config.yaml
num_attention_heads: 2
num_key_value_heads: 2
intermediate_size: 704
attn_scale: 0.176
tie_word_embeddings: true
extras: ["capped logits"]
init: "normal"
init_std_qkv: 0.0217
weight_decay: 0.06
lr_head: 0.0128
decay_fraction: 0.326
batch_tokens: [16384, 32768, 49152]
doc_mask: true
max_steps: 7309
MLP neurons of a small language model. Each row is named by its layer, matrix (gate and up: input weights) and neuron, and shows model dimensions 0-127. Each number is 128 + 32 x the weight over its row's rms, rounded and kept within 0 to 255. Numbers have three digits each. A neuron's up and down rows have the sign that makes its largest values positive.
A block is one neuron, or neurons of one layer that tend to fire together. Before each block is what it responds to, as a language model described it from the Wikipedia text at the highest values.

Responds to: Mid-word subword fragments
L7.gate8:071092110088104126168149113149118115103128122116149096058156147162163104136188109159160178155109090158094131093097127078134057130133149088101139106095101114116153099152173157126166120150108088077164151191099089118128164131147107165136160184154120123112118121105171154069165148113186146151160135165158078141167147125078127124125157142117129052179179103133101167090075144165175101141185
L7.up8:161110132110107139126097095173155137167144110191108122160172195192161144105115094165097125094162100118102112059035105144079206196164109103066124144160126176177098120172109114153112133155164177098121106094145210111148159102089141098097129085121142153119093199123121090141112077132143107114102099144050133168098135104186113106142123148098120064107101164090142155115136083137137153112132
L7.gate103:171120077089065098148157049128127095138154067100093099112060155162085091129152132120058123131121120164136083156138145105095089097163139166153192127094097085067100059185187048161126176135127128177134104128100073086115172167131147134160132120115137116118092140102141132136136155157104128115144113143147141131140151079127165169203103157105115132145156110123149129104131105229104166178157
L7.up103:196197147100101107129157100161124152128065120135116141148154121158121100116120087106119159117120060125167127121128122112134082154076130089146103096161117144119095172143096128130138136108166158121099070109086124142163113133111092074162164098201086138118087192130118041127129134120151150140089156134113143173134095119086141206200101172108136093118145123114126093193103097136097094155139
L7.gate214:105064123136135106178094078146120130162131142101115090154119124183119128076091123142139119178111108158095109128121074145093167143142174064093099159125111114073141121108122096119185120120124147142143142146169077128142163140077164189165156147150134138100104158118099098149084118120104084170094099149141036080092143082074143161141101085087110085097156101123149123095155111181144129131131
L7.up214:215125150132104122061147086176145169177181138061181177145132091156155093061081042113158135084132154106147136119090104174139127087150146097130173114106168158090130058122067090120141128063130150173154109156107209093126147154135131089138115135141191180125083123104090103136083187093151088141084134112091121155046113095133081088132168129077086092148114116118131159082122124133129101106122
L7.gate275:083101114128108109155156093123117063112139152118098139130150145133188147100179176119190132101103089115169109153139120112168137114182214133127157113106100086120123119177086122173198110120094126156098131089118107148129132156079170108107086156128186123135093123133127104139135134079102120192077176167160093095126104083145119118151138137143082121063081105111159184039123137101109145120165
L7.up275:170127130128087089131165119120126129137140118100139160125062127145118153153174085073125140142102145197140154148118105119157109119087128083092106038108143153106100120151120097148122157118119129170147092077156138134097094154082155188100118181157071127173107103124046104128125107166114161126122143177151170123090161128119149115152130105137148133098133183085145124082154193100144094137137
L7.gate349:114162149140109158104118167083176124144168090119122117122065217124116125112103101123069137127070021166122098123189125078154099114164108195144099094141078140152088160107112078128138157108135122178118177170113150157170109188115112107152157146137085134112151109131144091079141112156147180120148086129175133141179161082125083166153085154113088061201164085126153132174096112150122163134189
L7.up349:101162080119119167158183162140117084125119126157117159117116156116154117167134122144108176163153146181105168121070160173163079140113169141095129112118119109116124100108097106143076166125092120147167190111080147194176106143160200137115126131148116123123163146147133088094131118167147163105106143113157178182136157083118087118115150187089138111129129089098171125134128128124056134110160
L7.gate392:174161111136126155110119096114136083135123097073154131172106190134166134152116103185133109143105087111130124103116123149107096142103131148129048097153088178140058113134152108150160165166129127098167086134169122117124118154159180132135075114146087130125095116078060099163106110087121091174076076144118135080165101136132120159176113118118133145096184094140130149210166159057135095151118
L7.up392:112145092180085116149053097089148118113142160168098082157100164100075167144145094153093146161131089101129154140122128090161123073136064138115092120124113142117057142110148075165170173167091155146090109099126156155145196147163128164095081098189093111151103119131145088066100134157093101105102134156082113111192126087083095076120109117126155107169141145146097183142120083117161105151153
L7.gate466:138124116145169141126106084107182138098136148081129070145141118114136099202160067160211185129156109153112129134137165148121107167098115111172154165122131182077104151151158080072167158100125043163126143166081135091101102134122093119094165047110149155135098111119101174123156123126116094125087122185036138109131131101075123146123063114118086103099153123102151116124128107087139151171128
L7.up466:130128134127093167201113162153146116107082129120138115119093132122118231118125130107133094075104155145076200107102118160180061138119156112147078116169124102121167101127126170159140141098162095122089131118097167140126151142117147144164145077145123089136096123120164071161124195170153158079116132107120176118107121146160144089119115150068166203160076091103077105151139132035168160111114
L7.gate614:164129148228154122123101129111181091069166118145142112157167139102124161141172066147112153078111080121101128136123049160137156129160119156092111058145124138128156139110121093138107166099078160137194151123111097098096113138133136142084134110112103128142146067139144122120144110131117188131163112181109111078111176111050128127133119131121125066068119138112098079135188106097129143160089
L7.up614:158114097154150128146152074172149132133134175138107121123139049140078120123119166082115143097084117085151136163126123084156109173186147151118124118109128155150127116138139132203140137150138164161134089135121105174153181154152152108164124103118126148126150183106157128157092155110128053140109161203078092034189130148154143111141107152114148180113137115100153095110104097181152147110157

Responds to: Wiki section-heading markers
L5.gate205:097155089173067088104160112136173079110160097140120143106105105068087172137170063078161166109100129145124125114117106174136126138130089138167121144176090080178077175122193119165209158098066126100116148134120161177146144117171103174141123154162149104145103101160142155106099149101107185200175078155117111087132165153097151069110182123129092081130158149098125140127163170170133135154146
L5.up205:157173112176159086135109134085163095090108113112134140087106204130169121079142175157105134134100125102126079155096081065175093087119149132128107174069116081097068188133188084119163108152072113154122125113180101120097139108121145145149140140109156171087136121105134166121120098111106131134135088215138230116200121131103130068139128064147134119101138112156158154090104125081102167108104
L5.gate393:064140134133087094152149094129112105157131161161109061133137132160121098129120124130164092129150169086124119125133095105127158172127188180151135093072101155182149107115112075082145162107114095140162067139076101161096131131134145153182188134153127154127167097133155142065144139092135159185109111114107107150076115103155123144148165163078110085157075129145138163183162169135157119148174
L5.up393:088110176134166114126158147133132088232130117099167140142106124133182134071119112089145151044129120154115126108137169084152090144147158146177131167162108079142092094096106130116163128124119137138122116071147133145140119115126144179099091124131205123129102096162159108098162139094142156100149072139121151130142129119127124150121095083107164113109102129151127084068162131152184159132126

Responds to: Mid-word verb stems
L6.gate35:164126126119034123147101115134147112122130183087102075135086164114102098178117130084137149096144132120092107111108127136153054189111136099111152086150101110100113115166109012119143131059125121145126114138097130101162121116103142173124202131131133133125126066132170151093136136145144122145116095145108161119128087135087161109142149146165092116157140118154095132156092127136095108157154
L6.up35:156087118172129073157136100121125099129144112145104093093131147148188117105155049156116123090157095131101153105119140133195126071130104177128086177143120087067110107130180161110194089113143153134133149145127146141115093148087127107096082053138099115113026199131179121079094117068181162153143086144123132096074118174119110095164236160146129179102164100110121103096118132170141128117129
L6.gate76:154089111139116092121118080144192136119141139079049126170136191159180104089114156131121067125154117120101141072110126166135124085153135156083098131111119101115041135175115158103156079087115155161144177154124153138119116163092096103119123055139116131108098132145127116145104018138113135141129116172136188076170107127091148106134134081131104170093138136091112125085156156130135102164093
L6.up76:110070121087097137180119096179145156112097115085136086155089052127180114118132112168148165107122125082153156086132134187153184074126184182137142097176127174091122165101144134133118139091121155135036174125097165187172127129139104056105105129132129068139128113051207137176179149126128111095126118147132097028142118125113060102125119161120163145135114144083103168104093135104133160155130
L6.gate120:107149116146039091106124140128154115155150108140091129142107109074128154122076119142170103141142094069142080141157189124150126070166158116108197071075077043151102099151127122113157166138159111156132110130132163148093137164102109080148138114116142101128155162155083134099220113138160192161080164171098154094129075139089184148107061157133156118147129163147105126114100145185124138222130
L6.up120:143133058153090111082105116105167172165154078102127119108189161078170125146163144130061087135144122136149081058149127117105119188123094149135091136120150116105119143104146158174129122122181149086186110052168088158109152149092110173090150115150095071197083083097149110137165141115072106127128118130132120128128159142139131071177099079070174164101164157126200086127176106140047119101079
L6.gate623:116138183156072081119049146105156063137186153092072152153145154168150078109124085124125093184151180111095160047154117123157107128118111121101125146177100141122120170110147117131153079153116128131135090145072133083097075123148098156149144124169048132117152122194126127102150134109146115113116164162122132098156066093158168078109061139069117119098133137201124144142128123168122123129091
L6.up623:132135128153134058137097108129110076112161139132134130158140186074143135130168134173202163171116150083129126119097113121106091176113160125129092110135117145076043182147134079133118076058163156125128145136177186136215092190096120115137125118127105079134080129128130110125113118148109109180143088186138140065185086120088129121117085096082114172105136129119057147139154092095116112147126

Responds to: Word-final suffix pieces
L5.gate24:057153073184107084113151165084140127119141095141121108150131131107140138157136151127165051107090173090160121121046164156069132187147098126144124100114121114146111155148126107141126088100073106116199175151140061089145131117124114194115128093128145093104116076100108134094112130123197118058094138147105158081082161151166119142163109081134064133038126089095177164160102151154169116165100
L5.up24:129068118121083135117131138093117071114096121142174145138127135171130180087126113038140098121121130133152096113075094199147162148113155128172129121152135111169119150036034111178170094152131119153130127111075157138161119165099138134153114097157053104190113192197117142128116118112106083155106190159093109111035144129170081099155110091129128128156126117150096132199115129128152099120127
L5.gate191:087150130128100156124165076148110158160076138103166137142135111130114135187111161086134119184047135094180151195122137148165154129074158162153122148129130141142139124117054110149137088149085115126110116111100150194157146255095094145106180104107146091120134133134127151107159061141090101193173153126116027119109142128106098136121132180141088162100108151182076175111144117137181128098161
L5.up191:139100113123123103124134122115145096138125130138133056098160119099233126075122153144128106122171169195083140088110104128107142154135091137150152103168145117124126142090152145137129122098148218156155121105171116134137108054126140140150102122161099117140117104090092043115116182108110131072113077148086150123112108098179156131145092075124154124091109154041192134172089103100148137136024

Responds to: Wiki section heading markers
L7.gate4:082041063125091121061119123141199112193157100116116084140097124105081143112117198188122141144122094165101121066157142126102132176137087088149099138141139136160137138151156153139141134133138099110106090178106144148054161110113152134193147112185162121117179103139145157097097155075131084137158079126092155127164092129117160137135100102142104096106124087169106095180149127156079158150139
L7.up4:086141122132130140085073123134136084158160076130152087133159142107102122167112104142169152125080094099119144102137088153130143117166120103120128162157132153191129105118132164072110110146128098108167093117122176189106100163138131180184193155145166122109155125099074151122131151121143159126152151157100081129059137130164138076169166155109153129076159118166142118188134153085151127151130
L7.gate294:115169139157136184096164124179113055129165197094125069067160033136089142152137157140059155144110155111108149131145145129100123108135154164141082135081094141125110107153157130121128133081136123139074087142124101118078089137166074135160193189111137099156133111157143158165130150120124153115056112178129133096148098140122087110209157143146135085102070113183089125159143167118121111141129
L7.up294:205146095135165121124103150164169117119183100151167163095100135099197135127168103132141109131070124090190101145148115096166141154159124085103194149183131125171097117084143148117118171082069153142120093116157131165119197117126106103158119222124112134164093103045134112134101099094130029105129121125139113128060147149158173152102122127134156178114165124131168138130147150137117154099157
L7.gate381:121066143112150176122135087142113102149154143139145135119197099207095073161172151143150100146139120113140160138144089161114135098158176072122101151109102126141153116139075126103162129074078096155132143150139160116121128127196103193108138123124094194112141163153102134097109128057166168170127113170149045096100153097121122113146110149139144098163134135158141170114134222149181120155164
L7.up381:112129158114138152156144094118168107127117062186154123117138151164108109123157097140165154148072143099118163115189139173054137142048135069132100156162116120101094148155136110117157141181143174124106076116112102075146159136137107108166077103129115097139130139128122154096113130118108149127129163160133153115196160049175105112110088154134154106127101155222089073122176079154142205131181
L7.gate420:107112111137095191122131094078153061136197102143158119077104125125113109130091132151176142153135150137099138140107158144148108172050204135131076180056085108123068169086117157100146107112097076153123165149189108101138146143153155053098206125088139127147168124163170125094114154124189143159115136169138165121096171113168137063108153142132115133125143091208147148125120093104159138114112
L7.up420:134125104125067169101094096159136118123131101149183116112090131035132117142060192108200130147197134115113141148107143195121079128094184165098104179074123128153084114095119118161174099098053112118113161135172084079137148124161101106090145123122147146101141154133127101118109119149157120118115189122107139153103135162144219070149199149114117160081178148172159118143121129128145104120115
L7.gate541:142137142110068124135094117125142090117160094120116153146178148153179116169097085135106143145138126160066134172104103152128156088148161071157175130117098127157160059113146127077154213139134086127169104136144105129133105126112159132147152121184139114081127108105097181102145138169141152149148201132144137138105088128122236102198159092127133100157111133131100131124154168167203099216121
L7.up541:145095134102143130118090093222127106095160108176150052154138156156121175128107085154135129146091168155112184117186165125087143102063104119105095059084122146160131193089117159092147145158128073146092143146104095146103055129091110115144199154128122149081158110120086110092127158162151153117119172106170186119140110168160095087136164106069158098140118135104090142133104169168129149132117
L7.gate559:129104110115098134132183100120121138155162202089145114155125187108082116183119119128077150143161113136155146107138170133151134132077128115161132126126114160102116133115118182165124043105105129094160217190127101091166090122099152126150177112137131096207099145120163210086112129117138119156053085130099162143098132156104091134188093075087102152148129089125144118124109133167100089161191
L7.up559:135071145131126106151135144143163100113120200128162114191072158078141147133134130115107113094094184118147147096098200123136187153172121116113184119155100065124144107092122159159119102161073132151100193099139114106166143151186126188205105152148154173178125113091130141054115121095066048118136152162156147057138154082174201124077105102140153132096136158119176123109072131078074120116078
L7.gate584:076169138097081132118190094136149080122125142068207142114084150121151095140188062146138182126120073154068177057109120168182155119173141140101130123132082124122118162097156146160099173109118099081147153140081138170126106114171144136106164229127162178139134098133150146152072097124153158179096164105130111168111067123121160097130118112103055181111158111088155119093109117164150132138194
L7.up584:115151113134118149084122063117189083165146102058107108115060151116103119118130086054130139145135117058156170122046162097151092147114139128095082102118171054144121117163173108187128090153044170106067105125176166120141130124114102153179145172118111119149096101129081148165156153100149124170107086110104145154050124168153140100127074157007105127066085161094153126104172118101157116106118
L7.gate609:070059102077088114105156128104180107127211111053117091143079188121081141112138170111144144131146133171106187145121159117134131158141129062135151082105143083142062140188112162070152144077151054124136168167143126107064089101115088109149129133158146133097148069144149144121139133140107096125128092134117137093126159080136143112167155071116187160079155147125130128065170128123125128191131
L7.up609:101140138141172107139113149087136046108121076124090163189113166153081091199150133168117189154081109151093114134133131169187079100131063116174147167121140115161077171109113125025201163141160091155128126075147170134131098190121162153150139143090131132118076106121074160162105126158080163120184080086136092160146159124110105116129113140144127136121175148134112127147146155147153180166125

Responds to: Parenthetical opening bracket
L6.gate45:182145083084128165059087122178094113119135200138064122093160151128107111138136110197096166180108126066126180151131075184140165138142198150126124211102134104150120129084141139089158134150148139124131148193133134166043100135157118150113145127116108163143135119139109085130178110093144176158115076134074125111143098155128105118177071105192098182111154141105147157122129172130117131125155
L6.up45:127103153082096148125128110052140175139170168105161112081100068110068136107160107099138170054096101147105161095110178076105149131134120072172136104214130134087098103131144139100148090122180111138130112128147131158143144141126125138171151107112112139141167086155146153134120171133130105104083158124172094088107143164143110123116120158106142145069123121125106141132118119136201134111103
L6.gate406:149141094110122119106081100069116128119149081106104109161117164216106134135126159165126098071092102113139152150131108109155094127155095059131111131132114083155075136111142111074196140114160119134145118142104119107099132166146053168147091100196123144133146118099152131143132151080126145159121096183154080145108129059105120135096120106168103138141155169187115137113101155134187212151124
L6.up406:175117051103173183170158105184118141115174069124176136127155126122131155142171088116089157149212125136148183143102143161125146154116164129094124083139109124083169088148102146144158160031111133094156068079106098168087128176115182150131134088057172075096141120087115136066113144136145122141120091140121172129046151145122067148105174157122112061117129084149130096171110090167140126150139
L6.gate476:100101094148142182138163128086146139148138168079128092157114125059114132179173074149098157113141168125167111174173109161159128072125122043146173109139131158131197101105099138086150088123169073083164158151093170136073149098149134155119121176146173127128116102149193140141163149128173077187125116183055130087088163136154108142109098150077145130148125160103108156135193156165155152187175
L6.up476:136114101081164122137189105172107157109150147088085144126129084110146099205148141097109119092123131102153133142121125076174135147180106103102123095142109111196155118146110130096172110100112128113115111115160146132117134170164130132096110116113158177187142137096109126089099120131108058159082096115094091110133112067155160178189145148135117113127090139107098160070059116087160148128154
L6.gate647:095080089091117110099111102138196111153105178073128146193127133136099162148110198168175146094049124105123138156129183135164152134123148087089127066154120146135171101116135125065152118065167121120193134123145113133060131126132066175175166114192160097181128124101192184130094129103110186145059091144135118150126162106096130128151130135097114130143124096119143118070130148140143138113119
L6.up647:102117120151071133106155111122169108114139088127100119157126121126141149149097104136046089125148120156133131176089125111120128116106134104137094181140087144165119109134150130136128177145105059162090142155109196144178079186154165135097128176136183194130109039134097137141117132099169112125134151078124097162090119081180095143108140089151132141128136130112140153158153139124138058176115

Responds to: Noun-ending word pieces
L6.gate20:121135143088035140156126140182093134130088112161121136155159150147166132109108143119155112119071099126156157143072057097127124130110165137089074124123111161158133110089084122139167160124069091098103108116136106122113131187114159167110134156038238097138156130132125140131104078176118143158138146211124073107124128090125140147170109105081125125051101164155093185083106123113087119139135
L6.up20:111162135097166134134115107128133120173144157179123155097105142127148103116108137143141076168090117074140105133106118101087094099128156152157095109128150141104098115172174132135111159106090134120123138128226126067117133121131157056157153135103112142077096099058105086175069148186138193108136153119134071140097149143120094134137064161147121090075152119073145134126190206075172099129139
L6.gate209:102136100167128112191118141128144100147121166137106101162186149069158135095090098168098099127099140105147150146122153100107137146129153157104048126138091130142116149112136059136130104130019105177157111121135117140140129106127094185183194116173127056143095092133136113192142079089113089148088092166091100158098110115156083094138165140112106138118088085143145169135177109139132109151162
L6.up209:135177163122064102161082119118141122132145134137104114118130178131112129114154099142107145037098094118100168169089112084132166089116072118153120123090129173140111162185163113164124149179082112109210112128128122141123132113121095137097147108156105137076128066080138095157114146093116066127144135177099095062135059138110122098133176148155173097111142114108138172125101111128083138137114
L6.gate364:152142125092080168130029129158158096201146174133137116150134085109150176166191109117114160141055079176104171150101121128173142144136151201107146150144102165085149154181154115118137097156122127069146166123094130164105092168155143145149128122084081110125164115164158127168131095123111157134133093134152057091088137109132075178158165174129131060061123122177101192123195185135159088117127
L6.up364:088060156159153150137063131123130103101141130117168118169136240075200078180113096140137097159078183171134059097101121097126104093167094140056139104122122185118134135154121066184113083141120158165168111094159153099125099073118152129161132182121088171088141100145093063112145117144099112100104110106090123117089167096151107148131105181106115085111136114060145094139146129187137072162137
L6.gate530:093106163182139127146122127158128079166179111169120125125146120126159154160152094143150099134109078155113164087096091100154126072183148143091106133126110121103070143104170133083134143157165125100136148130136199094060084094174139118135124103046132127094139049124141105046121137161143161097113154083061175135130164092215124131155112066146109142131114151151169134123109190099148084165127
L6.up530:191072105186120097128061166181120118127148148147112083155128100108150146171154117095182121161087133136157132191119101127087101105121185112096097090179142098114124093135106148085149129150105148152151112108079142106137106169133124140105021120100102152124093069169090125146066097055161061127116141172119111112144139123152080101156136111085088137150184156120118127170135156073122112129095

Responds to: Noun-ending word pieces
L7.gate114:115015112156084113207081145145131102111146126113121096125151159106157104126092167096134141180068166119136115102152114144076166117140135115142151076115140190164123144112135096163160161082141120150137111106111117123147103156138146121109146135166114167120114072122073113158182122109126131130094035144126113154071078139095110123169078078121095139114117099086125123174092129148134127171175
L7.up114:100111162106132149166112184120141078086166104148175126130164143122184128107058120148124131153068155129175156193072116117140108132107168158139111090128112113095125177152096103149152083143095146135128134103132134161134115150074017124179201155128115117106135131159092093172163117122095137153093093144111072138108146146137122106122077052127163153064108102090161165149138128145140103151101
L7.gate311:099123166122074156119113160126143058180135145103124147152077158142175112163114088153150188158162173178096121145076093133144165144139135109105144166174118162183127152113111109124110110114101116068167131129123109168166080142036162120127140130199171145130132061130117150130104156144116107148097130145078118153094073148117118119144172100168128085144135120131108166124155185152158073182074
L7.up311:091148125022121080151121191135121124132115097165145083153177118193118111112095129166154091157111158122114168116170151085085139119096103124163128151103124091141112102058100107118087112152119151148123140114077113129104111108105138120125086125216169147142105157181078131123115169146132183116173139123136096089094171092175141116124107075152155137126150097068144094074087138154104100111077
L7.gate367:136093078090130137128104173092146115204127116130054141158118141154154117144155113196169116168053151099178097141131158150157172165138112128139098154123111179130108105081077050140167076133083125111119119112086078140142170153118022174113125156157090162140144079135087152141162149087136122156103118190055093131095150095168122118122159101112101157108154102120194157057125151120163135117117
L7.up367:050144148091173126148115168116164137179140092144140148198141083138109111091124103139158148135071131108123132168148142117147116056127148171203067138098117152141141085117088151124124087122116150125119137133121106130152135127095094174133117108144194159139107061128123113159128060140126116130152086185133071091096147169156092189090110147156085109097129140104087152089121185077130099143099
L7.gate377:128097159168081155163084127109132080144192167079113116112048150068140153147116098134167024164100146142160073135153161113122158113125105106146111052145111135114148151175176134175105152095118126085171134132128097155111071146140098095192146170175101134144106104113125124109118150156137171152147148147194122125065120109155151132133138098185105136090127141158148111153133185140156147123146
L7.up377:130094116162138096105123151188111081103104095091101135068171140102122161151071135118144107160188138148146130188116097142144109044127163121156088087133150108130134147125105099099131121118066123132098135111139133093132130154145116143143147072188117166087071115088146122152112135118158130097150191133120081136056101174051137153076148145204075120112155146128070151093163130116098122163088
L7.gate391:139135148103098153125089140110111025135162162134125177125122140141133148158173119122065149129122085110165213161168104079121121124126150185107107139083101150117150159160135127110127088192130123125137183111103161135088116108132154083187142145072116130118130117120189117110133056067103152132100111183168087094113112153116096118124158194172104107120105089118085175085126216148157164110117
L7.up391:121094136144077126144092140131138100167086198148129104132153117116105141149162119116094102133044136130114161168122114041043197090126149159165107091153133147119113084146096101122111123166097135152096128115091145118121112121201123167130081109097106115087077048098111126183080084112126147117113128158123114148110177101135052069139127159144093099105170160107087138118206188158117179151143
L7.gate406:085102102103084139127122171131121104142210145173167175088109161125121139173097147081150100144124155161175140077070127186143106102131131135129143148105105163164085125150085069139129097114077145117168140075189141126168075173085078116125169143130100092132180080151120122105156164143166124115134073111094120125061129091112111147137077100195119138110108086077112143119128179123177130140106
L7.up406:134101149138105151089167117092133178122142106128155162123132176119146168143158162070118123115082127118153138098077160121028109130166150139056145107126106147195127164161150222133129187133123143087110111132130150163135159103145154140114157145115142143122127145088108133113142100096105154118135130110080080157121115113189161145115131130196055120110109050084174131129140146153150107106081
L7.gate500:152098156138088106128071111121173146092140155146068171123106114137174127170163115125081136089113071145160095171082115177072150145188138119099134139124099134123092138175179112132146147142149122104153146120160142134138110145151179153133152156122094138124140119132169118137215084102181115123069128137108065125109143139141118158127157117112152149083097119161136140069195224157123160195079
L7.up500:166113158174122095176046145127103104183115123106094180140081122146151141161160083090091140186109123165171137150079126150116098140153124135087096136113140101081105125184111101137096113101144166122169140096130136122137151163167129135156152131114128178102126073146119101154156132100165144125092113151075110100098127109179101182111106142120115095107064073148097160147171105105107104167085
L7.gate504:113152162078120103135133114119151102192171183083103138113124113041166133189137156140084147142207145160116155100061111131121106186138129138123148111135124118126120138106154092167117140136133137103136104129107146067050142089132124114135138152117127130174150050079159101171162138091152107120060105137188110127103097101159155107165141143185131086089114105155156140091174176130122134124150
L7.up504:135088122151074086183145162124172124163166122157125164087151080137160087109098138091083124131124163087113179155110114094146080147120089127131123056118156146108082133153115063139120108123129120084106127126122101121129086121060092073196180123109149085160128140112126103155164145032174155113113149145084068115092079062164095101156121079158092135113128126101092136117125129060133056132084